MLP neurons of a small language model. Each row is named by its layer, matrix (gate and up: input weights; down: output weights) and neuron, and shows model dimensions 192-319. Each number is 128 + 24 x the weight over its row's rms, rounded and kept within 0 to 255. A neuron's up and down rows have the sign that makes its largest values positive.
Before each neuron's rows, "fires after" lists the tokens most often just before its 100 highest values on Wikipedia text that the model never trained on.

fires after: " | ", "\n"
L7.gate875 [104 123 124 128 134 120 103 176 153 146 132 138 152 116 102 122 148  75 125 103  93 161 142 142  89 138 147 136 149 122 124 192 114 102 111 141 134 164  81 123 115 159 126 108 131 142 110 146 120  90  70 146 101 133 140 171  95 122 114 130 140 113 100 118 155 158 108 106 125 167 127 107 142 149 136 157 122 142 129 104  79 179 128 108 138 117 133 127  96  86 135 156 166 149 158 122 159 121 109 147 111 132 114  94  96 134 118 120 159 143  73 126 147  97  96  91 151  68 154  88 126 139 111 109  88  88 157 134]
L7.up875 [103  91 129  80 119 138 110 123 135 155 128 123 134 148 131 139 128 147 126 121 117 120 110 157 168 147 141 161  97 109 144  95 142 142 183 150 112  93 115 140 132 117 127 121 170 124 133  92  82 125 116 125 154 125 107 117 115 150 121 149 122 129 113 104 100 124 168 147  96 153 133 123 117 129 105 100 158  99 149 110 101 179 141 132 125 149 106  96  84 150 146 132 139 104 143  96 113 132 163 112 153 165 134 112 162 134 109 117 113 104 156 123 127 136  94  99 102 137 122 155  98 113 120 107 141  77  89 130]
L7.down875 [126 100 152 149 145 153 111 107 144 141 146 155 143 127 120 118 136 127 122 107 153 106 150 136 152 136 114 114 142 133 117 134 142  97 166 140 135 113 128  82 148 149 115  98 103 136 146 114 173 118  96 164 135 162  88 110 134 125 113 136 132 153 105  97 130 139 102 114 159 136  62 157 152 106 130 115  95 159 148 179 111  78 122 131 126 134 115 133 120 145 135 192 170 151 106  83 156 119 165 135 138 131 114 127  88 114 152 122 121 160 105 110  91 169 174 156 145  99 115 100 123 134 135 134 145 160 165 135]

fires after: ".", "\n"
L7.gate1495 [132 150 141 130  78 131 132 157 145 107 106 101 115 104 148 133 112 120 114 135 171  97 117 154 112 127 168  87 130 122 151 132 133 131  83 139 106  89 153 119  99 111 106 106 153 151 170 133 116 148 143 115  65  89 120 133 145 111 120  76 142 126 131 133 140 114 119 178 130 108 127 133 114 102 148 110 140 137 132 129 137 145 142 103 138 148 144 113 131  80 159 114 132 118 125 151 171 113 129 134  85 101 148 121 104 129 122 134 114 159 105  92 132  90 133  96 136  97 126 111  91 108 160 118 131 128  86 179]
L7.up1495 [130  74 147 160 159 149 145  93 127 126 124 125 122 130 115 106 113 163 114 143  89 176 109 136 120 138 163 122 141  98 161 143 149 144 104 176 103 151 118 101 114 100 147 120 102 146 146 135 107 147 106 107 136 124 136 158 162 126 126  92 160 123 179 115 116  90 115 177 106 101 180 101 142 133  99 154 106 134 124 125 120 114 119 155 145 125 117 122  95  85 166 101 150 143 129 118 165 154 163 114 177 163 115 141 129 101 119 103 120  85 141 155 154 118 162 149 122 147 139 139 107  90 115 142 122 154 128 120]
L7.down1495 [102 159 131 124 164 153 132  98  71 104 142  93 138 172 135  92 161 144 127 131 148 144 109  93 138 162 130 124 128 108 125 100 109 127 127 102 149 143  99  71 129 107 124 181 119 136  92 160 139 124 124 127 136 120 112  96 142 174 166 140 136 120 124 137 134 124 155 105 136 130 128 167 108 136 100 142 149 143 162 132 156 110  85 136 132  94 118 128 156 116 157 108 150 129 115 147  87 157 112 150 115 156 135 106  95 111 124 123 170 161 111 152 110 164 131 145 109  99 147 127 153 124 140 125 122 137 140  98]

fires after: " | ", "0", "; ", "1", "2", "4"
L7.gate1449 [ 92 141 118 148 118 116 173 148 146 140 124 155 102 176 120 133 122 130 141  96 110 128 103 166 154 117 133 145  81 132 162 160 161 121  95  78 136 146 126 144 143 154  92 131 141 114 165 139 150 108 121 121 154  92 146  84 151 149 154  97 127 134 118 143 127  91  99 187 124 131  94 117 151  86 125 135 123 118 151 130 127 126 161 121 140  98 139 136 168  94 118 109 118 105 116 134  91 138 163 126 107 127 160  75 107 156 158 141 122 143 146 173 109 119  80 115 118 129 147 143 127 124 155 158 110 159  88 119]
L7.up1449 [140 118 159 155 149 126 138 151 131 134 158 122 159 110 105  91 107 140 139 108 131 131 135 162 143 130  52 133 167 176 122 152 139 115 112 134 161 154 147 120  78 128 102 137 130 125 130  96 140 115 108 115 133  97 123  62  81 156 157 112 153 126 126 101 134 146 113 162 142 139 110 163 129 128 130 101 184 114 190 183  87 146  90  98 103  67 141 160 124 152 122 112 123 148 164 155 160 135 121 132 132 136 152 121 107 121  90 144 117 153 150 136 129 114 113 161 134  96 116  87  81 109 149 143 115 160 124 129]
L7.down1449 [136 129  88 139 154 168 132 138 116 193 140 132 121 124 129  98 119 144 132 130 154 129 148 129 119  89 123 115 132 113 104  94 117 103  95 112 133 133 141 120  98 126 137 131  96 113 143 118 152 126 159 104  87 118 121 125 113  88 121 122  75 164  91 112  95 149 104 118 131 115 141 142 118 102 103 111 150 130 151 166 116 116 145 136  68  98 140 145 118 115 152 141 110 163 126 122 152 145 171 127  95 129 113  62  76  99 105 137 153 144 153 199 126 130 134 140 156 120 100 136 144  73 124  70 138 172 150 118]

fires after: "1", "F", "2", "3", "R", "0"
L7.gate650 [ 92 121 186 103 117  87 166 116 150 139 120 140  72 155  97 113  85 155 125 139  90 115 195 166 153 103 119  56 125 147 125 152 121 171 113 126  90 128 140 125 117 151 148 169 118 171 113  96 102 149 134 140 125 125  49 138 168  99 157 124  66 103 130 128 107 114  93 142 124 132 112 124 170 128  93  95 144  88 127 149 136 149 117  90 144  96 123 157 109 104 137  92 138 114 107 142 130 156  80 117 138 166 140 105 141 132 140 109  96 133 145 128 126 159 165 144 102 169 129 110 114 131 164 114  82 101  99 142]
L7.up650 [138  87 113  86 122 146  95 126 153 144 154 121 121 169 151 157 138 125 118 145 118 143 104 122 123  93 156 138 114 107  89 109 146  87 130 136 168 126  99 106 125 139  98 153 168  81 105 138 100 125 102 129 126 126 122 129 131 137 100  92 125 131  88 163  89 153  84 109 136 135  62 132 120 145 158 147 148 184 148 119 148 106 113 135 117 137 150 130 124 132 109  98 137  98 173 124 118 143 120  93  97 149  85 122 131 120  71 175 159  94  71 181 117 146 120 108 146 146 167 155 146 125 156 136 139  97  93 127]
L7.down650 [ 75  89 126 176 100 161 152 146 188 136 151 126 129 142 148 113 137 120 183 173 116 162  89 112 112 127 144 142 136 139 114 116 146 139 134 101  65 126 112 149 105 132 119 161 135 104 135 155 115 146 123 112 103 110 141 154  94 123 121 140 139 125 155 156 127 104 126 135 109 124 140 142 139 138 104 110 132  93 110 124 109 105  51 144 112 129 113 118 130 115 164 158 167 131 145  86 122 136 102 124 122  97 147 121 118 135 115 121 146 113 168 154 133 133 122 138 133 150 126 142 147 125 107 181 148 154 138 105]

fires after: "\n"
L2.gate984 [144  84 146  98 131 105  83 131  52 125 130 131 169 128 174 106  97 113 120 134 116 123 139 113 129 149  68 130 139 161 127  98 107 162 129 127 124  95 147 108 120 160 172 126 141 145 160 113 154  95 119 148 122  91 148 177 178 133 106 163 127 129 134 104 157 103 122 139 130 116 134 120 130  90 125 157 139 117 145 169 155 134 149 109 119 118 159 149 123 132 134 150 104 116 120 174  87 157 119 122 140 181 136 138 125  99  92 111  83 146  94 164 114 144 144  86 113 145 128 147 112 137 133  94 129 126 129 145]
L2.up984 [132 120 130 103 142 150 159 118  78 101 143 115 128 118 122 126 156  75 124  93  90 164 165 100 135 112 160 170 131 132 120  98 144 127 125  93 114 127 138  66 102 115 171 127 143 157 103 160 103  88 115 127  92 111 113 149 125 101  97 129 120 132  91 146 124 104 103 155 135 127  93  85  93 103  68 143 133 128 116 157 119  93 149 142 131 134 129 156 159 159 120  86 124 153 113 143 191 127 128 100 151 127 122 145 146 139 125 129 152 101 126 120 110 131 115 148  99 127 158 118 117 124 128 145 122 131 142 128]
L2.down984 [166 132  99 106 137 110 115 116 168 115 155 137 125 120 142  77 114 120 133 158 132 129 127  96 113 162 115 131 106 156 122 135 105  90 121 144 130  93 107 126 133 121 125 127  87 109 117 168 128 122 120 157 112 191 139 111 154 139 166 101 103 166 133 128 170 137 128  79  99 107 135 106 115 146 101 163 136 126 104 125 141 131 132 108 137 141 114 125 108 176 153 119  80 145 142 119 137 124 125 126 114 130 133 111 130 100 201 135 136 164 106 136 134 134 151 168 106 154 126 112 123 116  81 140 138  91 126 113]

fires after: "; ", " | ", "25", "9", "10"
L7.gate485 [137 149 133 154 124 132 165 144 150 162 111 142 103 108 107 109  95 122 172  78 143 137 138 155 107 132 137 156  59 140 221 102 136 120 104 150 125 108 122 135 138 119 115 136 116 135 113 149 106 153 114 142 147 175 139 104  68 103 145 145  96 127 153 111 145 146 105 148 164 128 107 124 120 134 125 168 123 147 137 153 145 111 148 145 139 148 125  91  85  88 164 114 120 125 114 142 115 129 113 134  99 108 136 123 106 115 134 113 124 114 128 106  83 136 153 115 134 130 140 120 144 158 108 180 156 156 122 128]
L7.up485 [133 123 128 139 170 109 148 136 111 164 153 165  95 132 140 140 129 128 102 104 126 175 113 105  81 148 135 137  94 134 107 114 159 136 124 131 149 122 106 137 175 135  81 135  99 105 132 154 136 139 131 128 143 101  95 129 125 134  77 120  84 125  97 139 145 124 164 143 101 176 134 119 130 120 127 104 136 104 148 115 149 157 146 159 143 123 144 102 122 121 110 138 140 162 141 144 155 123 117 142 150 115 131  93 145 107 126 163 143  96 139 161 156 110 133 114 116 146 127 120 131 165 122 128 134 118 114 145]
L7.down485 [115 133  89 143 148 148 150 131 133 133 155 131  98 106 135 108 147 116 129 110 147 157 103 101 156  81 117  87  59 140 125 141 156 162 158 128 139 112 119 156 144 137  83 118 112 135 163 131 173 107 120 155  97 117 147 163 154 139 115 147 155 153 126 164 130 115 103  75 127 135 107  85 116 116 117 117 121 115 103 153 123  93 124 150 137 132 128 112 125 132 137 146 117 131 124 110 134  98  96  96 144 167 126 159 126 132 134 149 125 103 131 119  93 124 116 114  79 105 141 155 184 117 166 138 155 159 135 162]

fires after: " | ", "; ", "3", "1", " Rud"
L7.gate537 [112 136 191  88 148 139 163 138 137 109 160 138  91  95 136 127 146 123 133 156 113 153 132 117 133 153 120 111  84 114 132 142 114 138 120  74 176 112 119 136  99 130  97 112 157  98 129 120 128 146 106 138 139  72 155 110 123 136 110  99  81 117 171 113 146 175  95 156  97 140 127 146 136 124 125 139 156 156 112 144 120 135 108 112 159 139 141 152 103  80 116  90 144 153 120 121  90 117 116 101 128 113  96 101 141  79 107 108 143 144 113 138 131 153 123 167 113 186 184 127 134 159 126 126  81 140 120 119]
L7.up537 [136 108 102 122 120  83 103  88 125 162 123 179 127 102 164 145 116 138 101 100 173 109 158 155 153 121 103 133 150  99 141  87 112 121 146  99 140 122 107 134 126 111 140 122  87 118 118  78 103 172 136 126 146 111 136 135 154 135 162 151 146  75 151 152 101  96 113 117  97  87 143  96 137 109 124 149 115 117 104 131 155 131 129 134 109 124 125 132 128 148 144 137 126 141 186  98  97 136 111 147 175 125  79 132 146 141 119 100 111 155 153 143 161 106 130 154 149 125 141 156 130 176 103 136 110 111 153 126]
L7.down537 [121 126 107 115 146 146 129 134 148  84 126 120 148 145 113 137  93 146 120 128 169 154 138 122 174 130 142  85 127  93  88  98 187 130 106 102 131 121 105 103 114 140 145 144 103 154 145 113 146 132  71 172 132 138 157 144 120 122  58 142  97 150 133 160 100 128 141 165 139 110 139 119 152 103 103 159 118 125 109 118 150 104 100 103 127 117  71 128 127 115 187 133 111 131 158 105 160 137 117 141  99  99 110 108 156  96 169 123 161 160 131 101 140 174 143 143 151 139 170 152 128 109 128 126 123 162 153 130]

fires after: "."
L7.gate231 [ 63 132 180 139 136 151 148 109 142  89 173  92 158 110 128 131 129 121 153 112 150 150 136 102  92 135 174 167 135 129 110 144  90 149 171 167 132 106 115 117  71 109 136 145 144 128 107 138  83  94 124 127  93  65  94 150 166 148 139  93 115 136 136 111 143 138 129 100 132 129 118 153 132 148 131 123  94 131 108 112 118 117 141 143 151 159  97 136 172  97 114 124 134 110 136 142 156 144 102 104 115 133 109 116 136 122 145 147 173 107 121  86  88 131 108 162 154 154 118 111 130  97 172 116 132 132 103 132]
L7.up231 [152 122 133 141 121 127 159  43 165 129  83 133 113 134 114 145 122 149 138 143  97 109 143 127 130 129 146  99 157 132 106 125 124 101 109  61 117 122 112 105 141 124 154 125 118 122 168  97  73 134 103 120  96  79 113 134 127 146  89 154 138 142 126 109 129 110 127 142 137 126 134 154 106 179 140 114 143 132 167  95 129 132 115  84 106  94 105 155 107 128  76 141 130 121 155 122  93 158 173 137 112 159 134  52 125  93 165 125 162 119 143 147 128 128 110 124 140 125 107 145  80 121 153 136 142 159 115 128]
L7.down231 [107 102 137 119 162 163  91 100 130 129 180 110 134 133 131 148 121 128 124 144 156  95 149 148 125 120 170  92 120 117 126 126 102 108 122 115 127 126 138 157 147 178  95 121 190  79 161 149 112 137 157 167 103  84 121 119 112 154 141  71 118 124 152 101 114 148 127 109 116 140 135 118 128 156 139 125 122 132 141 160 144 113 125 173  97  90 136 141 114 165 142 125 147 139 125 129 112 178 100 142 133 123 167  92 148 130 135 116 162 121 157 105 140 129 149 140  92 124 102 101 142 121 159 105 143 163 153 106]

fires after: " | ", " Reg.", " League | ", " League", "; "
L7.gate660 [112 142 150 144 149 123 131 134 127 112 134 124 101 199 120 122 110 176 136 118 106  75 134 116 141 106  85 120 131 158 158 108 165 121 110  96 105 131  88 117 134 121 102 186 151 104 173 186 102 137 142 130 140 126  91 144 139 143 150  82 141  98  93 143 160 107 138 143 117 154 134 134 146 144  88 127 128 104 122  92 161 133 107 190 127 158 129 141 183 120 139 122 138 125 139 132  79 138 109 106 119 147 119 111  84 105  94  92 126 146 174 123 136 106 138  90 103 133 138 121 178 178 108 143 135 104 148 116]
L7.up660 [120 130 137 124 137 104 119 134  91  91 162 186 106 166 128 168 115 119 122 104 139 111 103 175 152 116 131 109 156 147 167 114 173 137 120 133 104 149 109 154 153 146 122 123 113 114 167 161 117 107 101 134 130 107 110 146 106 134 145 161 124  72 141 113 142 114 137 140  99 111  75 109 141 155 166  96 161 108 134  98 121 147 145 179 145 140 159 108 197 139 142 135 170 106 146 124  81 126  95 138  93 143 141 138  88 118  67 118 134 129 133 146 167  71  99 109 153 149 129  85 126 140  92 140 174 127 131  72]
L7.down660 [121  98 133 141 158 130 109 102 124 113 124 143 136 162 113  79 154 114  90 174 166 174 144 108 136 159 102 108  74 129 147 123 153 122 125 128 152 117  98  96 127 153 145 144 148 143 145 109  97 128 137  67  84 119 105 158 137 132 165 114 141 143 160 138 133 110 136  91 119 160  91 102  69 130 169 118 112 127 136 133 108 143 128 156 111 142 138 136 178 153 105 111 111 180 111 141 132 156  89 138 106 106 144  91 167 142 112 112 100 143 119 169 132 141 132  93 129 118 119 125 113 127 116 148 106  90 126 133]

fires after: " | ", " (R) | ", "; ", " | +", ","
L2.gate524 [ 87 136 137 131 114 132 151 132 139  87 152 142 133 167  98 114 111 144 117 102 128 127 115 122 135 162 147 168 109 133 132 104 115 146 134 123 126 142 128 153 134 180 174 175 165 125 125 155 157 129 145  92  94 134  90 136 135 120 139 162  99 119 143  85  96 157  67 122 136 106 150 133 149 177 148  76 125 131 113 165 149  93 113 128 154  99 136  94 112 101 123 134 119 107 136 123 123 152 155 107  99 146 197 143 166 140 137 145 127 131  85 112 142 146 135  71 145  96 126 134 133 121 117 110 148 126 161 102]
L2.up524 [103 149 157  90 101  94 134 156 106 130 143 151 143 142 114 156 136 126 127 147  98 123 133 146 120 110 113  73 138  83 126 148 142  54 114 115 113 117 152 116 163 153 130  95 124 170 116 149 123 146 102 163 122 147 136 132 138 107 127  88 139 111 101 147 136 120 127 147 164 170  80 138 147 153  87 114 107 114 124 127 119 105 140 178  94 133 125 117 137 161 140 152 112 157 157 154 133 135  98 133 124  82 153 171 101 166 129 145 169 165 146 129 139 119 178 182 137 106 149 123 107 105 122 141 126 138 103 144]
L2.down524 [ 99 168 107 159 154 125 127  88 157 136 153 149 156  84 138 151 139 158  94 103 124 103 144 151 112 132 119 134 109 111 127 109 103 142 134 102 149  74 126 151 133 129 146 166 152 125 135 173 162 114 148 108 139 117 115 149 188  87 164 137 127 124 157 155 143 136  92 108 110 137 124 125 135 186 141 129 168  88 157 119 121 143 124 123 152 139 130 141  98 113  76 106 119  94 142 127 106 148 127 118 100 122 198 141 145 125 169 118 179 137 101 109 100 114 143 101  85 103 152 138 164 117 104 105 122  81 149 141]

fires after: "\n\n"
L2.gate421 [131 171 159 136 133 130 157 177 146 124 143 120 116  95 116  86 119 144 103 108 146 151 118 146 131 119 138 158 121 125 140 152 157 119 120  60 106 125 119 167 121 153 133  90 159 136 148 156 122 135 111 127 141 165 122 137  77 123 186 136 119 157  77  87 178 147 118 134 134 115 159 120 192 127 121 132  81  93  88 106 156 118 159 129 141 155 130 141 112 139 120 134 133 174  83 132 152 130  63 157 153 127 166 108 114 111 107 136 146 103  99 120 145 136 134 122 146 145  99 151 146 117 105 154 169 114 147 150]
L2.up421 [ 90 137 116  53 167 108 146 174 131 137 107 148 139 154 106 130 127 157 136 164 165 151 160 137 127  79 165 174 202 150 113 159 140 147 126 103 129 112 127 101 153  86 134 163 112 120 114 105 123 122  64 154 134 138 162 144  99 131 167 142 141 149 161 114 152 171 149 111 101 115 116 137 179 111 128  83 133 127 136 118 122 118 100 138 104 132  82 152 133 153 128 134 130 136 123  96  89 112  93 141 135 115  92 100 138 117 150 167 108 127  82 114 189 121 128 126 135 158 146 146 112 127 119 116 116  98 131  74]
L2.down421 [102 126 110 100 132 106 111 127 151 125 111 130 119 181 130 110 136 115 130 142 158 117 144 127 155 107 115 170 177 130 125 147 141 131  96 116 131 111 135  89 141  81  76 144 131 108 115 104 125 117 106 154 124 198  97 106 118 139 145 121 131 155 161 134 146 175 146 101  84 101 118 121 125  96 110 101 129 143 146 132 114  99  88 136 117 103  91 158 144 132 112 115 117 130 156 115 104 108 109  98 122 104 104 128 127 121 164 143  85 120 145 112 162 118 145 127 113 151 162 155 120  85 138 120  84 115 119 102]

fires after: "\n", "\n\n"
L2.gate835 [135 124 122 108 162 156  90 146 196 104 143 161 158 151 133 167 122 110 158 110 129 145 100  99 136 111 124 162 159 138 111 111 107 120 136 112  91 140  99 103 152 147 125 143 129 122 144 140 156 189 108 185 111 110 121 119 116 106  90 179 177 145 160 146 124 140 131 136 122 125  97 142 118 148 137 149 142  79 100 173 137 119 156  81 167 113 133 149 104 104  93 131 127 169 124  98 104  95 123 131 151 140 119 142 117 111 144 102 111 101 122 138  88 107 147 109 107 132 131 109 161 107 134 154 127  87 142 125]
L2.up835 [152  95 140  88 152 134 110 146 138  67 129 140 176 128 123 121 102 146 140 120 131 171 119 100 117 120 138 131 109  81 146 128 114 153 120 131 108 150 124 127 104 146 120 155 116 129 127 113 138  94 132 153 114 111 162 113 129 133  99 155 123 170 127 124  88 133 131 134 136 183 152  95  88 150 120  94 146 117 138 149  95 131 126 116  81 135 121 137 122 152 110 141 113 156 164 105 139 117 108 130 174 121  91 126  94 107 146 117 129 107 124 134 153  83  93 129 113 138 100 187 136  92 133  89 139 150 153  97]
L2.down835 [131 132 158 106 152 125 107 148 135 129 127 128  84 140 124 122 143 115 134 112 151 101 114 137 131 114 153 147 103 118 121  92 162 146 128 156 160 124 153 115 119 137 154 148 140 128  92  95 114 121 130 164 145 207 156  99 121 153  64 152  97 107 131 142 132 118 156 159 141 138 142  76 128 122 101 124 136 128 132 153 149 171 122 123 127 134 134 159 147  79 134 159 132  98 187  71 160 184 126 139 179 102 108 109 127 161 165 143 112 123 125 119 139  83 121 135  70 165 113 144 107 117 128  96 110 106 122  84]

fires after: "\n", "- F"
L2.gate838 [119 143 172 114 120 117 112  96 143 161 113 127 129 133  99 124 134 112 175 128 151 129 150 163 131 129 166  83 154 113 124 122 122 146 155 143 153 185 101 115 138 140  95 135  81 153 176 130 142 161 110  83 134 138 149 111 156 145 179 122 114 169 126 123 131 114 103 134 118 109 129 112  69 141 112 112 106 134  99 138 125 139 108 149 106 119 162 131 101 117 158 142 139 140 152 166 117 143 177  97 130 154  77 142 128 153  91 105 134 153 103 114  98 134 160 101 106 112  97 122 114 158 129 132 125 142 132 117]
L2.up838 [102  99 165 134 137  99 134 105 111 118 155 110 137 116 149 129 142 131 159  95 142 110 154 139 140 155 146 126 179 136 117 105 128 152 128 143 163 177 104 140 154 135 140 171 108 134 151 153 121 119 108 108 137 177  64 139 143 133 122 114 119 166 146 134 105 148 130 112  98 128  96 140 130 135 158 111 116 130 134 111 113 128 121 128 158 150 155 188 109  94 145 141 158 118 143 136 130 132 125  65 156 175 122 190  99 122 126 104  79 119 104  98 127 171  81 133 140 148 111 162 175 128 102 109 129 118 103 135]
L2.down838 [ 96 114 146  67 160 118 108 116 140 155 101 136 133  90  94 116 128  95 161 147 102 128 108 121 100 110 113  80 147 107 133 133 133 141  84 133 130 128 112 106 110 142 155 155  64 120 106 130  69 139  93 114 151 201 121  92 119 125 101 115 157 166 116 100 140 139 113 146 129 135 136 101 127 143 161 133 121 144 112 132 116 151  66  93 134 107 112 198 113  99 131 145 122 159 177 116  81 147  97  86 156 139  78 146 152 113 102  76  96 141 122 126 124 115 150  76 108 138 102 119 165 104  97 119 149 128 143 114]

fires after: " | ", "; "
L7.gate1108 [129  89 104 111 158 174 117  94 147 134 131 134  97  96 110 176 136 109 103 101  98 123  95 113 103 163 101 152  94  99 133 144  96 137 131 114 115 151 120 157 117 138  90 117 156 113 138 151 144 141 132 172 127  83 129 134 147 102 175 128 140 153  99 105 161 118 121 133 100 130  90 146 108 133 116  54 145 124 128 137 119 115 132 110 146 111 111 114  65 133 135  83 129 130 161 114  90 127 108 109 123  86 178 120  98 124  94  90 139  96 107 131 123 134 142 111 107 102 113 132 143 107 131 122 159 104 147  97]
L7.up1108 [118 118 122 115 139 144  99  82 124 162  92 149 113  97 140 143  96 118 125 148  96 166 143 124 110 148 146 133 132 140 156 104 128 123 117 118 136 139 116 124 125 111 119  98 144 123 104  71 122  79  97 129  80 134 114 101 122 147 168 130 142 100 134 152 146  91  77 122 131 148 121 138 144 171  76 152 129 107 136 147 103 121 136 115 136  65 121  93 123 120 163 174 147 101 140 152 152 160 127 129 106  97 151  72 114 134 133  95 111 118 108 119 112 125  99 104 165 156 161 105 113 111 103  46 143 117 139 130]
L7.down1108 [ 99 114 167 143 132 125 127 157 110 152 102  97 130 128 116  99 162 111 153 149 166 138 143 159 110  88 124 130 144 103 140  78 124 109 114 133 145 128 143  65 112 113  96 123 128 154 126  96 131  75 148 151 157  67 123 183 107 160 125 158 123 116 126 137 124 111 174 124 134 111 141 112 146 163 138 153 107 146 131 149 144 138 126 118 134 126  62  98 147 143 182 134  99 124 128 147 165 136 138 127 104 110 122 137 100 125 112 136 156 115 100 184 146  94 139  91 155 119 129 151  99 157 101 115 127  85 128 159]

fires after: "\n", "0"
L2.gate303 [128 130 138  97 139 114 125 172 153 154 124 130 137 154 128 156 127 120 127  75 165  96 128 144 136 108 134  99 105  91 168 121 134  71 128  83 114 125 164 155 118 110 132 125 121 128 146 123 107 124 111 103 128 141 134 151 126 167 143 139 163 136 145 178 130 134 134 100 134  74 130 116 115 135 130 134 124 126 121 158 119 146  93  99 120  97 101 157  91 100  69 112 141  67 159 178 136 123 172 138 136 118 146 139 125 165 174 141 108 114 104 110 116 152 134  99 137 169 148 138 110 123 138 140 107 103 155 145]
L2.up303 [102 128 102 148 161 145 108  72 142 140 150 103 106 142 123 153 151 143  97 135  99 142  83 127 147 131 100 115 176 140  98 100 113 174 113 163 156 113 162 128 160 119  99 104 121 146 138 142 141  96 108 121 171 115 124 131 123  90 118 156 154 133 157 132 125  80 180  99 165 151  96 103 105 129 101 155 129 117 120 169 103 145 155 106 161 154 119 107 157 160 107 124 106 119 124 146 133  88 130 154 165 138 138 135  94 130 131 151  96  86 130 123  76 147 141 146 108 142 147  86 121 113 110 140 148 114 137 110]
L2.down303 [178 133 158 107  98  84 160  91 143 107 168 166 149 180 143 122 184 144 101 119 158 155 102 137 114 126 140 107 129 130 120 103 122 161 149 108 109  81  76 121 158 113 100 117 162 168 131 129 164 133  92 141 114 193 127 124 108 132 117 117 135 135 134 102 148 114 164  86 120 114 126 109 141 111  92  76 141 164 141 168 114 166 105 104 111 169 140 104 139 156  94 120 119 125 153 116 119 119 131 113 126 132 120  98 138 132 117 121 125 143 144  69 129 148 163 160 126 123 101  61 143 140  66 125 113 142 150 122]

fires after: "–", "-"
L7.gate1528 [ 81  81 122  97 139 133 123 173 153  89 137 134 125 122 135 174  74 123 121 125 122 128  81 128 151 124  60 131 118 129 116 116 146  77 149  70  92 102 104 117 109 113 151 156 137 117 143 107 151 136 122 157  67 121 117 140  93 123 117 123 158 137 132 176 149 128 134 104 156 121 148 157 117 106 135  93 136 147  93 120 106 122  99 130 124 100 149 151 154 134 124 146 139 129 133 131 126 115 153 154 153 110 110 154 119 155 130 160 132 137 149 176 130 112 154  85 102 115 136 105 137  79 173 155 117 155 155 136]
L7.up1528 [109 119  96 122 147 145 163 163 103 125 157 126  94 130 122 111 151 139 167  90 122 126 142 138 118 126 145 106 102 101 140 161 137 157  94 102 152 124 112 154 120 156 104  98 111 157 128 161 129 173 104 126 110 127 164 115 116 130  70 111 131 124 143 138 142 116 133 138 132 113 127 126 122 127 144 141 131 114 120 146 130 135 114 144 114 133 170 141  93 120 144 139  91 113 103 115 131 144 115 106 135 109 134 135 104 104 128 141 159 121 172 120  97 133 160 126 148 102 104 111 115 156 109  97 150 142 118 123]
L7.down1528 [110 102  91  97 122  96 113 105 152 140 151 100  59 160 115 114 152 149  96 146 170  95 142 187 163 101 157 121 118 111 133 144 104 140 131 145 138 156 130 158 133 137 105 130 123 120 183 134 115 151 127 183  88 117 159  95 146 101 133 115 124  97 123 136 132 137 115 126 136 129  66 127 165 132 120  96 144 141 126 186 138 126 146 160 167 119  89 147 114 128 125 115 116 143 125  60 105 133 139 170 119 107 189 134 122 138 137 154 100  98 147 121 103 116 144  82 141 116 107 132 161 126  75 110 128 136 144 122]

fires after: "\n", "0"
L7.gate714 [108 124 123 113 119 118 155 154 119 103 118 126  92 128 121 116 128 137 174 120 176 136 134 171 124 133 136 139 128 127 156 148 164 163  96 132 121 125 129 122 173 112 115 132 129 145 132 148 109 151 138  59 121 111 154  99  87 165 103  92 161 136  56 106 118 133 139 107 154 153 142 136  74  94 121 112 144 152 122  87 110 149 149 134 130 120 126  71 150 126  92 127 134 118  97 141 102  85  82 144 103 124 156 148  93 145 159 129 129 103 137 105 143 123 137 153 101 123 120 138 146 119 137 143 105  80 146 116]
L7.up714 [136 134 168  99 119 137 135  98 151 127 132  85 129 104 167 131  89 122 161 106 132  84 146 119 126  93 105 111 134 169 129 120 142 148 142 150 131 181 109 129  93 159  89 112 171  99 123 156  80  76 113 119 122 124 161 113 128 119 106 151 136 118  70 169  84 135 147 151 107 104 151  94 107 139  98 178 124 131 106  88  93 124 112 130 135 133 184 115 145 164 145 122 137 132 149 177 143 146 115 156 120 160 193 147 121 132 130 161 139  88 171 101 120 149 115 217 146 128 161  92  65 108 142 107 126 117 123  81]
L7.down714 [121 152 100 125 158  96 111 108 131 126 109 110 131 139 163 149 136 154 170 124 124 167 140 104 133 157 116 117 137 108 136 161 135 110 130 109 117 101  93 127 122 103 202 119 155 137 128 140 115 154 149 111 119  89 147 102 170 134 105 139 119 157 130 150 144 159 106 144 106 129 133 116 107 121 139 133  94 144 130 150 120 137 139 141 159 137 127 165 161 158 158 133 146 102 127 155 134  96 136 122 112 159 125 120 160 111 142 143 123 129  82 122 128 146 117 151 122 113 138 146 128 103 145 147  96 140 109 125]